Weights of a small GPT-style language model, trained from scratch on English Wikipedia: 11 layers.
MLP neurons of a small language model. Each row is named by its layer, matrix (up: input weights) and neuron, and shows model dimensions 96-223. Each number is 200 + 30 x the weight over its row's rms, rounded and kept within 0 to 999.
After each neuron's rows, "fires on" lists the tokens most often at its 100 highest values on Wikipedia text that the model never trained on.

L6.up679,212,228,218,241,172,212,195,200,182,199,214,199,180,209,204,209,182,196,157,213,179,172,190,200,156,211,253,169,228,241,203,213,105,160,234,209,217,181,209,162,247,181,210,249,208,235,158,203,200,195,236,155,179,283,272,235,213,216,194,234,201,242,179,218,136,236,203,193,194,220,119,192,187,226,216,219,213,205,236,237,247,146,209,202,187,201,185,151,229,244,230,247,183,156,157,218,258,167,233,208,221,195,185,224,188,210,214,200,219,157,177,212,170,199,201,205,160,240,231,188,194,190,222,213,185,252,233,162
fires on: ",", " she", " is", "===", " (", " it"

L6.up349,176,187,181,244,139,218,194,169,215,198,217,232,165,218,199,201,177,195,210,167,199,247,214,213,222,212,252,237,231,227,245,178,232,243,195,223,205,175,205,243,197,183,201,189,196,215,176,162,195,225,203,218,249,241,221,199,175,226,193,191,214,262,180,186,231,262,176,260,210,167,248,274,189,244,229,184,177,227,216,234,251,169,175,199,224,179,220,219,205,174,176,159,132,207,186,191,212,181,200,144,242,228,147,222,248,194,263,233,158,160,171,216,156,218,231,218,202,179,160,210,184,135,233,183,164,261,253,158
fires on: " ", "-", "–", "ac", "ret", " FC"

L6.up474,167,216,241,180,161,179,233,156,251,196,216,265,214,216,250,163,176,167,229,196,117,248,267,194,193,205,168,182,209,206,258,213,255,179,188,201,168,198,218,197,234,211,183,197,177,238,239,241,198,222,199,216,226,251,160,155,211,194,239,196,141,194,250,227,245,246,175,213,153,215,189,171,145,178,213,150,213,162,221,270,136,196,194,205,221,197,243,257,240,200,220,225,142,223,195,140,257,213,177,239,216,237,191,216,217,229,254,200,198,265,198,198,201,214,223,179,190,214,223,170,161,233,186,170,200,219,252,189
fires on: "3", "4", " G", "5", "q"

L6.up555,198,227,214,190,179,217,162,175,209,177,207,279,110,240,217,252,177,204,195,256,184,158,205,192,213,139,234,182,231,206,174,205,227,203,253,219,188,185,222,146,232,266,211,208,206,208,224,226,247,169,242,243,225,179,194,198,209,185,207,201,216,175,189,230,265,223,216,268,132,120,170,211,122,208,183,197,181,208,217,165,194,169,172,183,285,202,242,227,182,203,127,211,192,239,197,233,182,210,183,216,210,225,180,191,192,255,205,198,202,173,173,232,190,219,194,209,194,191,195,193,232,219,246,132,178,196,228,190
fires on: "or", "od", "ous", "ag", "at"

L3.up40,203,143,155,199,161,218,253,201,230,148,185,227,183,140,162,136,202,182,186,158,201,222,165,164,215,201,239,156,202,179,197,170,191,149,181,197,221,189,196,266,192,174,194,260,223,229,182,179,249,150,218,206,187,234,215,195,158,192,198,208,194,269,245,157,127,241,208,233,125,208,207,245,206,198,153,202,201,192,196,237,207,225,221,197,146,235,227,189,196,162,176,213,170,190,219,182,237,225,245,176,234,180,181,197,180,231,238,247,242,181,187,243,180,174,213,250,207,156,217,200,237,164,204,265,225,233,204,226
fires on: "w", "iv", "u", "f", "st"

L6.up144,236,216,197,218,226,185,207,144,183,172,258,241,209,208,221,194,205,153,182,213,180,234,243,221,262,222,264,184,250,192,167,179,208,240,164,188,210,202,186,202,192,190,221,195,178,214,151,201,217,184,211,202,180,197,175,215,235,230,143,177,188,177,138,204,197,193,154,185,189,181,240,212,187,152,160,209,189,199,245,157,245,187,151,251,202,230,234,192,184,201,187,187,209,198,175,233,189,225,217,171,217,172,189,239,154,180,193,178,175,203,198,198,194,163,156,231,180,254,171,208,162,207,226,190,200,188,263,209
fires on: " of", ":", " to", " born", "=", " |"

L6.up695,251,201,251,171,140,217,220,193,186,228,153,221,172,239,153,148,180,136,199,229,142,246,195,169,213,186,203,249,254,219,224,197,165,158,184,250,236,197,206,222,221,203,213,205,240,206,239,213,186,188,230,182,217,258,184,219,215,181,174,179,188,191,201,246,221,180,182,291,180,188,207,211,183,194,172,238,211,168,176,223,229,209,176,196,262,171,225,238,211,239,222,164,224,220,217,244,236,235,226,235,203,151,178,218,180,217,183,204,242,267,196,154,222,178,230,225,241,247,170,201,229,186,210,186,204,202,213,158
fires on: ".", "ab", "w", "W", "and", "P"

L5.up485,244,159,235,231,256,240,229,173,233,192,167,180,238,187,170,268,149,150,231,141,217,243,209,174,185,210,226,138,251,153,169,185,216,246,197,217,166,171,203,208,209,188,212,224,141,201,169,235,257,168,229,188,199,145,234,195,176,150,205,252,226,221,187,229,199,187,221,207,179,180,225,203,162,227,167,130,222,230,228,195,296,193,185,219,233,254,196,224,210,186,187,191,171,171,236,245,214,202,138,260,214,232,205,245,194,206,238,258,191,187,190,173,195,182,174,243,174,208,158,225,240,96,221,172,203,235,208,221
fires on: " including", "ent", " include", ":", "ut", "es"

L6.up635,183,181,179,227,148,210,233,171,257,233,194,212,235,178,197,170,131,174,215,165,207,177,186,170,170,234,188,171,183,196,206,144,202,176,220,185,193,143,207,221,234,185,149,249,197,200,208,230,197,213,209,232,187,212,167,240,215,233,222,224,178,235,207,110,150,231,183,206,197,157,188,182,208,205,183,204,239,187,217,234,218,184,162,203,152,187,234,175,215,198,227,223,184,167,183,173,247,191,206,107,225,207,200,260,190,221,225,201,229,176,214,231,232,189,226,171,96,158,229,182,223,183,265,186,190,143,181,254
fires on: ",", "ud", "f"

L6.up670,228,187,179,203,178,197,170,208,222,196,248,213,213,214,226,162,196,202,171,181,210,172,266,234,197,236,264,240,193,311,267,193,170,212,205,221,190,189,182,206,247,154,217,206,191,182,173,201,206,188,186,249,206,215,240,234,232,225,197,232,182,206,188,147,251,238,208,210,160,187,190,166,209,232,233,206,158,235,197,154,210,169,241,272,213,172,220,203,221,159,206,237,164,235,196,261,239,153,215,264,181,180,176,170,197,226,191,204,219,121,178,276,185,193,231,215,211,243,241,201,199,201,209,202,165,223,209,168
fires on: "2", " T", " Ar", " Ed", " Br", "3"

L6.up620,164,207,198,246,197,230,228,192,221,184,219,192,197,200,198,193,150,233,192,85,205,172,189,212,231,171,219,185,215,250,253,161,223,191,219,150,150,167,174,210,199,229,186,152,180,217,232,203,250,158,160,159,226,187,213,203,218,279,192,224,241,197,291,155,194,266,177,207,175,261,221,225,211,254,199,160,204,279,170,183,189,224,174,195,217,187,238,181,215,169,193,181,152,196,235,212,198,230,252,191,203,193,190,200,174,193,223,162,238,178,170,186,208,237,179,207,198,193,233,207,224,164,249,164,141,184,201,181
fires on: " |", "eat", "sc", "ic", " by"

L5.up220,180,196,229,222,189,226,211,200,231,224,178,197,231,205,167,251,188,200,215,200,234,210,134,150,229,226,243,172,202,226,240,159,211,202,195,168,230,174,198,191,216,229,225,229,229,222,202,195,173,158,216,156,174,234,189,237,172,217,210,185,245,179,225,125,187,211,232,272,178,246,136,224,145,198,256,198,193,219,174,235,207,235,209,230,225,240,209,199,215,168,243,211,157,177,193,222,200,209,180,190,237,194,123,213,188,209,238,232,209,214,180,205,237,209,227,194,191,206,183,163,200,243,152,202,230,223,252,212
fires on: ".", " (", "ly"

L8.up476,177,201,209,286,184,187,208,103,225,171,189,183,216,209,221,243,139,157,154,203,208,217,226,227,174,227,247,158,229,179,207,183,182,224,155,200,204,194,179,205,186,191,255,212,187,166,210,223,258,204,200,232,202,156,243,231,236,191,204,158,204,224,186,240,227,241,186,196,223,181,278,179,145,250,183,178,232,131,243,198,242,159,178,198,209,240,229,195,177,206,199,227,188,159,203,202,185,265,182,169,176,191,191,228,191,172,256,175,160,230,194,216,207,181,149,204,185,231,225,172,175,186,193,230,158,171,159,198
fires on: "9", " of", "0", ":"

L3.up327,258,139,179,273,162,194,237,207,226,196,182,254,200,199,197,200,207,166,183,197,230,187,201,183,204,192,217,207,266,184,244,189,170,228,183,250,201,199,191,221,173,224,207,192,208,205,208,163,142,164,177,186,211,251,194,267,209,225,228,195,243,194,202,182,244,225,200,213,205,179,176,235,223,189,239,179,182,174,202,169,196,209,193,189,180,156,208,201,254,203,172,221,166,208,139,219,224,165,205,157,262,222,194,173,181,195,231,191,162,212,159,197,188,121,153,195,180,206,218,270,191,209,197,172,168,207,264,172
fires on: "al", "ath", "ue", " ", "itation"

L3.up718,194,184,232,241,146,200,204,195,234,154,174,184,190,187,170,220,224,120,179,260,215,221,261,257,194,183,188,182,157,217,190,176,194,187,189,222,188,239,253,250,178,219,159,216,157,207,190,236,221,161,221,222,153,262,232,200,226,215,242,195,187,236,178,137,142,203,189,247,210,210,191,192,177,192,177,179,269,185,155,175,223,189,158,177,191,195,228,149,210,243,211,203,227,210,168,180,203,162,214,165,230,216,194,228,167,218,209,227,220,252,197,196,298,242,176,200,126,192,185,230,169,150,222,224,175,181,160,189
fires on: " of", "–", "9", "ate", " reb"

L5.up182,145,251,189,226,179,174,167,174,218,171,105,203,183,199,243,177,173,179,208,174,156,160,206,201,199,172,220,213,208,243,229,209,183,200,186,237,193,179,235,257,228,211,223,226,245,205,146,208,204,218,201,191,191,218,204,217,205,246,225,211,222,235,175,193,216,255,223,222,154,224,165,192,206,173,235,197,202,229,195,153,223,195,200,260,200,195,213,252,182,207,193,174,143,188,189,249,244,177,168,238,251,196,187,184,205,179,217,193,239,190,214,168,150,216,242,214,212,188,207,185,254,204,252,176,151,217,259,170
fires on: " ", "5", "0", "4", "3", "2"

L5.up638,175,213,280,169,188,177,200,196,179,208,218,232,226,193,222,163,168,174,225,162,174,198,256,232,190,212,180,183,167,210,181,202,185,245,216,132,191,227,200,207,209,218,170,254,199,181,161,224,216,212,178,219,185,164,208,203,223,207,239,236,177,188,201,150,180,229,222,222,200,183,213,203,199,256,254,162,183,156,177,204,245,181,115,176,147,228,225,226,219,201,205,210,219,252,223,172,241,224,190,183,163,180,184,205,198,199,231,196,212,224,164,143,197,205,209,240,195,233,140,250,127,202,201,175,163,212,180,196
fires on: "0", "1", "2", "5", "3"

L6.up32,236,170,212,215,172,199,172,227,217,232,204,149,200,127,233,163,246,207,194,176,237,171,146,186,175,189,198,197,204,184,245,149,163,158,170,256,217,211,193,206,217,206,208,225,181,218,200,212,197,162,184,208,193,213,200,215,175,279,216,222,199,215,207,219,234,222,152,172,164,178,152,181,155,239,144,171,224,216,191,220,178,210,233,236,249,266,240,176,244,220,138,128,186,217,219,189,250,187,207,211,187,219,153,238,185,183,188,254,183,150,213,241,214,217,189,219,187,249,195,227,195,176,239,111,155,221,206,178
fires on: " and", " of", "-", ",", "ric", "al"

L5.up936,255,165,181,287,179,212,166,229,184,187,221,229,180,192,178,217,197,181,181,196,177,228,176,234,179,180,191,201,199,221,151,173,182,243,225,231,214,193,244,302,199,182,191,173,214,179,204,176,190,181,175,146,217,217,259,228,212,207,228,211,248,175,166,210,186,220,164,226,145,200,178,172,182,158,157,223,227,191,189,196,206,223,264,190,189,189,243,238,266,227,229,183,209,129,229,225,230,187,218,231,213,206,138,202,161,149,144,241,188,190,176,221,168,182,162,188,177,190,197,228,210,115,194,210,184,225,183,168
fires on: "m", " used", " place", "ar", "om", "-"

L5.up579,213,190,260,238,179,207,202,226,207,241,202,215,200,241,234,201,189,130,216,196,168,255,192,202,205,170,208,218,240,208,173,211,178,181,184,216,209,188,199,185,228,175,199,231,177,237,196,215,216,177,177,169,178,210,199,182,232,160,212,232,192,175,158,210,174,215,184,209,189,155,237,241,182,135,196,173,176,264,220,209,226,129,199,245,176,210,198,165,185,232,168,202,142,216,161,219,207,163,185,174,224,182,225,237,179,204,201,213,203,195,221,206,210,142,225,239,158,200,206,170,214,164,225,199,215,203,247,125
fires on: "a", " (", "/", "j", " to"

L6.up165,229,193,230,216,136,183,253,209,162,228,191,204,146,151,164,190,181,204,191,225,179,197,193,208,179,276,222,173,253,231,255,176,202,207,161,244,207,170,203,191,221,204,227,238,208,224,190,200,203,201,218,232,202,248,216,136,170,180,224,205,256,183,237,243,182,231,219,280,183,170,196,260,158,213,234,141,200,157,218,250,216,215,179,233,215,234,224,212,193,235,236,204,163,183,216,230,226,159,199,201,244,214,194,193,178,215,251,191,128,232,179,192,206,186,234,231,185,204,187,232,204,227,182,217,226,152,215,169
fires on: "j", " X", " Y", " J", "u", "ab"

L8.up795,210,194,180,264,159,194,247,204,233,209,195,219,194,241,182,193,175,186,189,248,170,182,182,217,163,263,186,218,237,195,189,176,172,141,202,243,220,199,243,176,219,179,201,213,181,244,244,190,214,228,212,159,194,243,209,218,209,237,211,210,193,186,198,177,187,213,194,216,169,219,172,240,222,208,140,219,199,252,229,223,196,175,221,212,197,200,240,224,193,292,177,172,191,169,154,234,209,205,198,186,241,156,150,185,215,241,220,141,203,179,175,212,241,201,161,201,156,204,246,182,245,205,236,191,154,216,236,125
fires on: "ly", ",", " m", "ers", " (", " mi"

L3.up293,233,204,191,231,166,201,224,215,200,257,184,211,226,195,168,157,215,218,230,188,186,190,187,156,180,227,231,226,235,219,273,224,208,151,197,179,190,217,218,223,240,211,250,220,182,243,151,199,203,169,228,163,224,181,220,159,201,189,228,166,187,217,245,204,196,222,183,254,198,230,180,222,249,111,224,247,195,196,161,237,199,190,196,260,216,217,262,241,220,177,211,145,169,179,177,234,178,212,139,184,231,198,168,184,237,220,254,196,247,187,129,224,189,210,183,163,210,182,223,194,220,238,184,207,191,171,191,170
fires on: " (", "\n", "ly", "ar"

L6.up467,157,145,244,176,207,194,219,163,178,227,193,269,210,173,240,186,157,201,195,203,150,211,227,229,233,240,172,172,195,285,213,201,139,222,200,159,207,241,195,207,238,219,226,211,165,169,196,182,201,243,153,241,280,249,220,169,251,177,255,204,214,238,176,223,188,224,234,197,211,200,238,173,209,234,179,132,255,149,195,199,214,197,136,169,175,241,220,183,208,202,183,232,192,183,238,137,192,194,222,188,168,187,173,208,155,241,186,213,241,224,175,171,229,226,222,213,184,220,161,197,172,216,218,187,239,173,169,202
fires on: "0", "9", "2", " Republican", " |"

L8.up758,271,171,261,219,170,148,222,163,171,206,225,190,213,224,195,215,206,143,173,154,210,230,191,187,211,180,222,181,153,203,179,141,169,161,175,195,227,194,224,187,202,167,217,233,202,191,178,261,234,197,203,164,188,177,211,251,206,173,168,185,175,185,131,155,192,226,169,201,172,200,219,229,139,219,192,216,278,197,199,244,224,164,131,209,207,208,196,224,183,211,209,207,187,182,210,196,222,230,164,217,199,228,185,214,160,231,214,195,234,168,165,190,262,138,178,251,211,226,168,207,167,184,175,187,233,159,198,205
fires on: " |", ".", ":", "|", "-"

L3.up576,174,198,248,194,161,199,210,220,269,212,175,217,204,168,211,206,198,215,185,212,174,165,209,186,210,223,200,200,195,196,226,197,238,167,213,226,214,149,246,210,224,176,220,160,186,185,204,221,150,206,240,193,271,171,229,214,186,242,246,159,139,200,127,238,239,179,196,220,150,195,191,200,194,211,173,160,196,178,211,221,199,201,181,171,228,235,225,191,209,194,163,236,204,162,197,184,190,191,208,231,174,210,162,193,253,224,239,165,222,170,177,198,201,174,202,177,201,204,219,164,203,245,257,187,223,215,243,182
fires on: "3", " ", "2", "4", "0", "8"

L5.up424,145,162,227,247,185,194,202,162,199,215,234,200,213,154,181,199,207,144,221,179,211,220,167,153,210,206,200,196,217,213,243,203,159,202,164,218,187,202,211,198,231,227,242,250,118,267,210,262,217,214,202,193,231,195,226,260,229,233,265,164,171,198,226,195,192,275,154,200,192,177,265,192,166,207,212,174,257,222,210,211,199,213,161,228,211,233,206,212,233,184,177,183,196,199,185,150,191,240,195,144,198,194,219,237,173,226,207,275,243,143,183,209,243,179,194,199,196,167,195,195,168,225,284,175,186,185,236,184
fires on: ",", " (", "),", ")"

L3.up308,218,225,171,225,194,195,217,213,125,209,181,209,179,193,230,187,200,139,182,199,146,211,202,203,212,181,225,229,163,224,201,162,218,248,142,251,216,191,197,199,176,148,249,186,165,202,170,191,165,205,233,222,166,206,212,217,162,248,197,219,230,283,177,192,253,214,156,199,150,182,164,161,217,169,211,161,204,176,207,214,217,169,202,215,243,236,183,220,174,211,211,192,185,232,207,182,249,150,230,206,179,197,171,223,205,174,186,223,243,211,219,219,184,204,145,237,219,209,166,163,198,179,229,147,209,252,236,184
fires on: " \"", " /", "ass", " '"

L3.up863,164,147,152,258,237,237,270,198,231,271,181,259,152,245,201,198,158,179,215,203,220,234,198,174,204,171,278,177,185,245,224,203,171,140,220,229,195,207,205,213,265,220,219,215,204,232,170,211,195,178,163,164,155,199,198,210,238,239,204,213,205,237,174,231,171,216,153,223,183,215,178,213,194,200,205,213,140,238,186,203,183,234,186,224,194,247,231,227,188,236,192,183,206,212,159,309,234,168,232,208,202,208,201,201,207,194,182,181,210,158,196,256,177,191,184,202,206,221,195,202,199,177,211,251,135,183,198,193
fires on: " December", "et", "ists", "ers", "als", ":"

L3.up941,198,189,184,230,161,214,196,160,209,224,149,198,140,242,169,215,155,147,140,226,154,200,218,189,178,297,227,189,220,270,215,221,210,222,196,211,209,188,216,202,200,219,173,196,172,197,208,205,171,211,206,133,230,211,185,237,156,231,231,221,224,255,231,182,173,186,216,200,154,165,177,275,163,244,240,121,258,152,209,234,175,220,144,171,175,221,202,249,186,212,211,196,159,213,228,236,225,243,199,191,225,186,183,186,115,215,269,223,176,234,188,176,218,219,178,224,200,182,185,181,201,182,228,170,218,157,186,165
fires on: " X", " JPN", "-", "ia", " Y"

L3.up920,231,199,200,188,187,190,164,272,298,184,172,204,181,185,218,204,182,164,189,199,217,183,194,152,192,163,216,187,247,197,238,214,167,182,203,261,175,181,197,235,157,231,244,199,223,225,212,183,221,168,193,196,184,213,237,230,195,236,202,167,206,181,206,198,198,231,200,236,158,206,186,206,201,153,157,217,188,228,186,195,155,175,186,240,219,223,216,151,205,201,195,195,208,215,198,214,238,169,196,211,187,222,164,218,154,223,212,189,194,139,176,240,183,206,147,243,227,241,264,213,217,259,277,163,160,253,208,184
fires on: "at", "in", "ain", "ag", " in"

L6.up213,210,236,196,207,219,201,216,148,209,186,227,147,179,169,189,181,192,199,241,158,222,197,222,219,198,203,190,200,124,247,172,187,220,198,216,214,200,214,164,229,223,154,256,181,224,201,219,146,177,234,169,218,205,202,239,190,189,265,223,232,197,153,242,205,188,257,247,267,182,173,235,217,168,227,183,190,243,202,202,153,250,223,221,236,194,210,240,196,287,207,217,210,185,232,217,224,228,184,236,222,199,176,148,217,140,190,234,135,211,193,182,203,225,269,167,198,206,227,204,224,189,190,196,180,110,247,206,189
fires on: "P", "ic", " |", "S", "f", "p"

L3.up486,213,142,258,183,170,198,259,182,203,186,221,210,195,146,201,202,153,189,173,200,170,214,236,236,239,222,178,226,194,252,185,219,148,171,157,243,209,212,208,169,229,176,227,141,134,213,131,174,199,204,168,198,254,226,201,218,253,222,175,225,202,237,196,231,238,239,246,202,204,181,222,211,209,193,190,163,248,224,196,218,213,210,174,195,168,255,214,222,241,248,182,259,204,222,172,143,170,236,257,191,227,176,153,158,167,209,254,213,218,204,161,162,195,251,210,243,156,237,165,217,199,220,219,241,162,203,216,209
fires on: "9", " of", " up", " to", "0", " NHL"

L3.up15,233,229,254,193,235,190,155,207,202,209,127,189,250,213,158,181,211,226,191,148,188,146,157,166,283,207,195,157,216,208,222,204,193,145,168,193,231,192,147,237,239,205,275,171,203,214,170,236,219,190,222,190,212,225,188,173,189,183,183,196,233,188,191,209,245,219,200,166,180,184,148,197,188,154,194,197,202,189,165,194,222,200,171,259,168,248,240,204,239,192,175,193,157,222,163,269,212,222,227,191,156,214,181,220,223,239,194,174,179,203,202,258,190,185,157,247,141,203,227,166,252,193,243,192,215,186,242,168
fires on: " The", " It", "6", "ew", " it", "It"

L5.up683,200,187,187,215,151,126,246,194,207,154,179,191,185,212,184,211,198,208,163,259,195,171,211,172,230,236,196,187,149,213,215,223,214,235,218,236,196,133,204,190,191,177,256,195,191,208,137,227,172,185,263,212,256,207,191,252,254,219,220,150,205,174,190,203,214,245,205,205,211,218,251,204,183,185,188,191,250,188,174,267,192,208,221,142,204,224,243,214,255,210,185,184,184,219,192,193,190,214,199,238,249,156,134,167,212,199,189,226,162,184,174,163,239,193,193,191,178,246,152,194,191,217,206,168,141,175,282,157
fires on: "1", ".", " on", "2", " the", "0"

L3.up676,222,160,231,205,186,179,194,205,194,280,189,154,129,192,201,170,175,191,202,155,206,235,191,176,201,204,213,220,220,202,236,146,200,182,199,239,198,198,211,223,209,215,266,197,191,196,159,240,206,227,234,182,150,210,200,208,181,171,195,169,172,218,168,218,158,161,154,236,224,177,181,207,176,188,238,210,233,175,197,163,172,196,196,192,192,171,210,243,179,284,214,236,186,231,208,252,243,207,280,202,163,218,200,221,169,194,221,193,188,174,203,211,215,175,176,252,213,211,243,176,168,208,206,195,184,200,260,190
fires on: " with", " over", " December", "ab", ":", "w"

L3.up731,198,176,231,207,194,182,229,195,216,220,222,232,183,240,167,165,172,261,206,128,191,152,217,210,146,201,189,213,184,219,234,198,109,167,196,204,209,230,220,222,238,160,197,172,186,155,144,190,227,200,205,143,188,251,214,209,157,104,172,152,237,221,230,198,239,222,182,210,179,208,127,226,177,179,244,221,211,148,188,201,178,221,180,227,201,204,213,238,177,156,194,189,247,176,202,196,186,179,261,212,156,213,197,228,198,237,241,207,270,234,206,155,245,160,188,151,232,205,203,260,218,148,199,201,170,181,182,189
fires on: "8", "ah", "9", "s", "ory"

L8.up688,216,235,203,212,211,235,203,146,255,168,160,209,174,174,184,194,171,208,208,173,150,217,217,211,204,190,226,146,215,255,192,145,186,214,194,210,179,215,185,192,224,207,149,228,172,162,182,274,191,168,201,209,220,254,232,224,143,155,188,201,145,228,274,123,163,231,159,164,191,151,184,224,220,192,225,158,232,186,213,184,198,150,170,168,171,188,194,185,224,252,202,230,177,159,129,202,213,249,231,135,211,179,198,177,178,241,170,165,230,172,197,230,209,186,178,219,210,212,260,206,202,153,190,203,209,170,220,200
fires on: " a", ",", "a", " and", "A", " is"

L5.up203,173,191,232,230,201,198,196,234,204,236,179,179,198,190,187,204,190,131,229,232,205,244,212,190,165,179,212,217,207,229,231,200,178,115,177,231,183,184,189,192,237,235,274,221,200,289,199,225,219,182,180,200,197,255,237,192,166,200,154,222,211,210,178,211,224,206,220,195,125,223,198,173,177,164,240,174,194,215,173,215,192,208,222,245,212,232,191,244,245,161,196,166,170,205,180,232,218,192,219,170,191,213,185,219,199,180,204,235,169,156,207,222,181,164,167,201,136,173,168,218,220,200,209,145,185,182,246,187
fires on: " It", " it", " (", " to", "é"

L5.up452,277,209,234,193,238,221,205,145,221,170,203,196,187,133,189,236,214,137,198,201,167,227,175,185,204,142,201,183,198,202,223,185,209,191,189,218,185,170,196,211,157,201,247,204,172,228,214,258,235,169,245,225,187,170,308,204,173,211,171,203,203,139,188,192,198,178,190,200,215,209,235,170,220,205,146,189,244,205,206,199,242,184,225,194,250,229,200,179,180,239,231,217,156,224,211,216,248,192,203,207,202,216,207,266,176,226,174,185,262,198,162,143,246,192,209,212,144,258,210,181,160,201,198,178,201,237,262,179
fires on: " with", " at", ":", " no", " include"

L3.up827,204,200,212,206,201,157,191,175,205,159,216,222,265,159,168,211,182,158,180,206,214,237,237,196,185,213,208,191,198,170,158,171,236,215,184,230,224,149,216,216,177,196,189,285,201,163,162,153,201,169,184,242,205,242,240,220,187,218,177,214,229,202,208,195,180,223,180,267,204,199,173,227,172,266,200,165,222,209,135,215,207,202,200,174,241,222,228,168,188,173,114,242,224,180,180,120,202,143,241,184,178,156,171,162,192,222,202,251,168,239,172,208,200,229,205,221,192,204,193,214,196,218,181,249,173,181,189,195
fires on: "–", "ff", "ist", " of", "-", "ed"

L8.up131,189,258,165,183,168,186,217,135,245,167,109,186,165,206,203,244,134,201,194,205,183,166,220,236,215,229,185,194,215,199,183,199,154,164,172,241,165,181,220,174,223,198,193,177,224,212,234,242,202,174,197,188,212,205,230,208,178,235,248,233,252,229,182,180,210,207,217,158,178,224,186,193,199,197,219,166,187,210,198,229,211,158,151,299,216,227,214,155,190,222,167,185,161,186,200,231,190,173,219,242,173,184,209,184,257,218,198,286,191,236,192,244,214,208,179,188,223,219,207,203,239,178,269,178,177,222,222,134
fires on: "0", " W", "9", " F", "2", ","

L5.up611,193,204,222,226,202,184,200,184,192,210,186,159,135,190,200,236,214,188,190,219,160,216,204,208,212,260,214,236,225,261,274,200,174,208,194,213,173,212,237,163,234,209,162,187,226,171,137,167,203,174,225,176,221,230,239,201,217,207,183,231,225,260,222,229,204,245,218,140,216,159,213,211,196,204,229,224,250,138,182,215,190,216,185,211,209,152,211,278,222,161,215,164,147,190,182,260,214,216,221,206,222,152,200,219,223,243,232,251,145,209,158,187,223,262,199,209,223,220,203,158,187,206,193,187,183,163,226,165
fires on: " Ma", "ia", "o", " Y", "ha", " invol"

L6.up161,244,173,131,255,199,197,236,194,257,200,181,245,192,228,189,193,154,184,161,192,184,240,175,168,222,200,224,227,252,255,188,218,195,215,134,226,195,204,242,265,217,171,183,224,204,181,176,212,222,188,210,173,193,264,190,192,216,227,193,250,198,213,186,158,212,178,172,220,190,186,192,232,178,158,207,183,195,177,223,218,201,179,147,184,189,150,173,214,231,171,185,178,251,153,210,239,246,210,217,214,198,232,195,189,197,205,187,221,223,261,208,222,208,156,228,219,163,186,204,207,151,228,237,232,167,224,233,206
fires on: " ", "inth", " cultural"

L6.up436,181,156,160,278,199,193,194,213,203,228,204,178,192,148,200,219,189,224,133,206,219,199,240,223,202,252,180,219,183,236,272,229,182,195,172,210,178,216,214,249,231,198,202,193,134,176,217,204,196,147,220,204,189,234,172,219,220,241,207,200,223,128,260,207,243,233,222,135,190,175,139,213,145,194,219,156,200,221,186,176,210,198,225,99,208,223,205,164,252,233,175,219,177,194,174,219,225,232,224,228,152,217,136,235,141,250,227,169,189,193,174,207,199,215,242,209,214,214,162,197,224,218,148,133,176,230,179,120
fires on: "-", "al", " R", " C", "e", "ol"

L3.up818,242,148,216,171,128,219,228,216,190,238,219,201,170,224,122,165,157,239,223,161,190,151,219,248,121,218,220,165,216,183,221,167,208,239,216,212,209,197,183,189,255,227,205,245,141,168,194,223,235,203,185,150,159,218,204,187,180,232,191,209,181,214,234,175,254,187,221,192,200,154,222,166,214,281,237,212,223,207,221,193,229,205,110,201,231,214,218,233,149,179,185,190,182,214,208,169,246,134,252,122,212,189,195,173,204,197,195,240,255,232,134,208,193,205,184,255,183,175,218,206,203,161,206,234,179,185,214,203
fires on: "9", " Ministry", "8", " census"

L6.up551,180,250,174,202,137,214,141,223,260,240,156,267,167,224,198,220,224,211,175,226,194,179,209,234,163,225,206,181,225,149,199,205,229,244,155,218,173,190,193,218,231,240,177,192,202,174,229,228,193,155,217,206,196,272,211,213,150,239,199,228,210,197,197,203,234,251,226,193,197,221,146,172,231,186,170,154,181,164,198,239,176,203,163,181,220,214,222,187,185,166,171,185,197,159,146,245,223,185,241,213,172,156,164,197,206,226,150,282,273,174,170,201,218,176,177,205,210,230,188,157,190,174,250,159,174,237,188,217
fires on: "t", "0", " r", "a", " or", " F"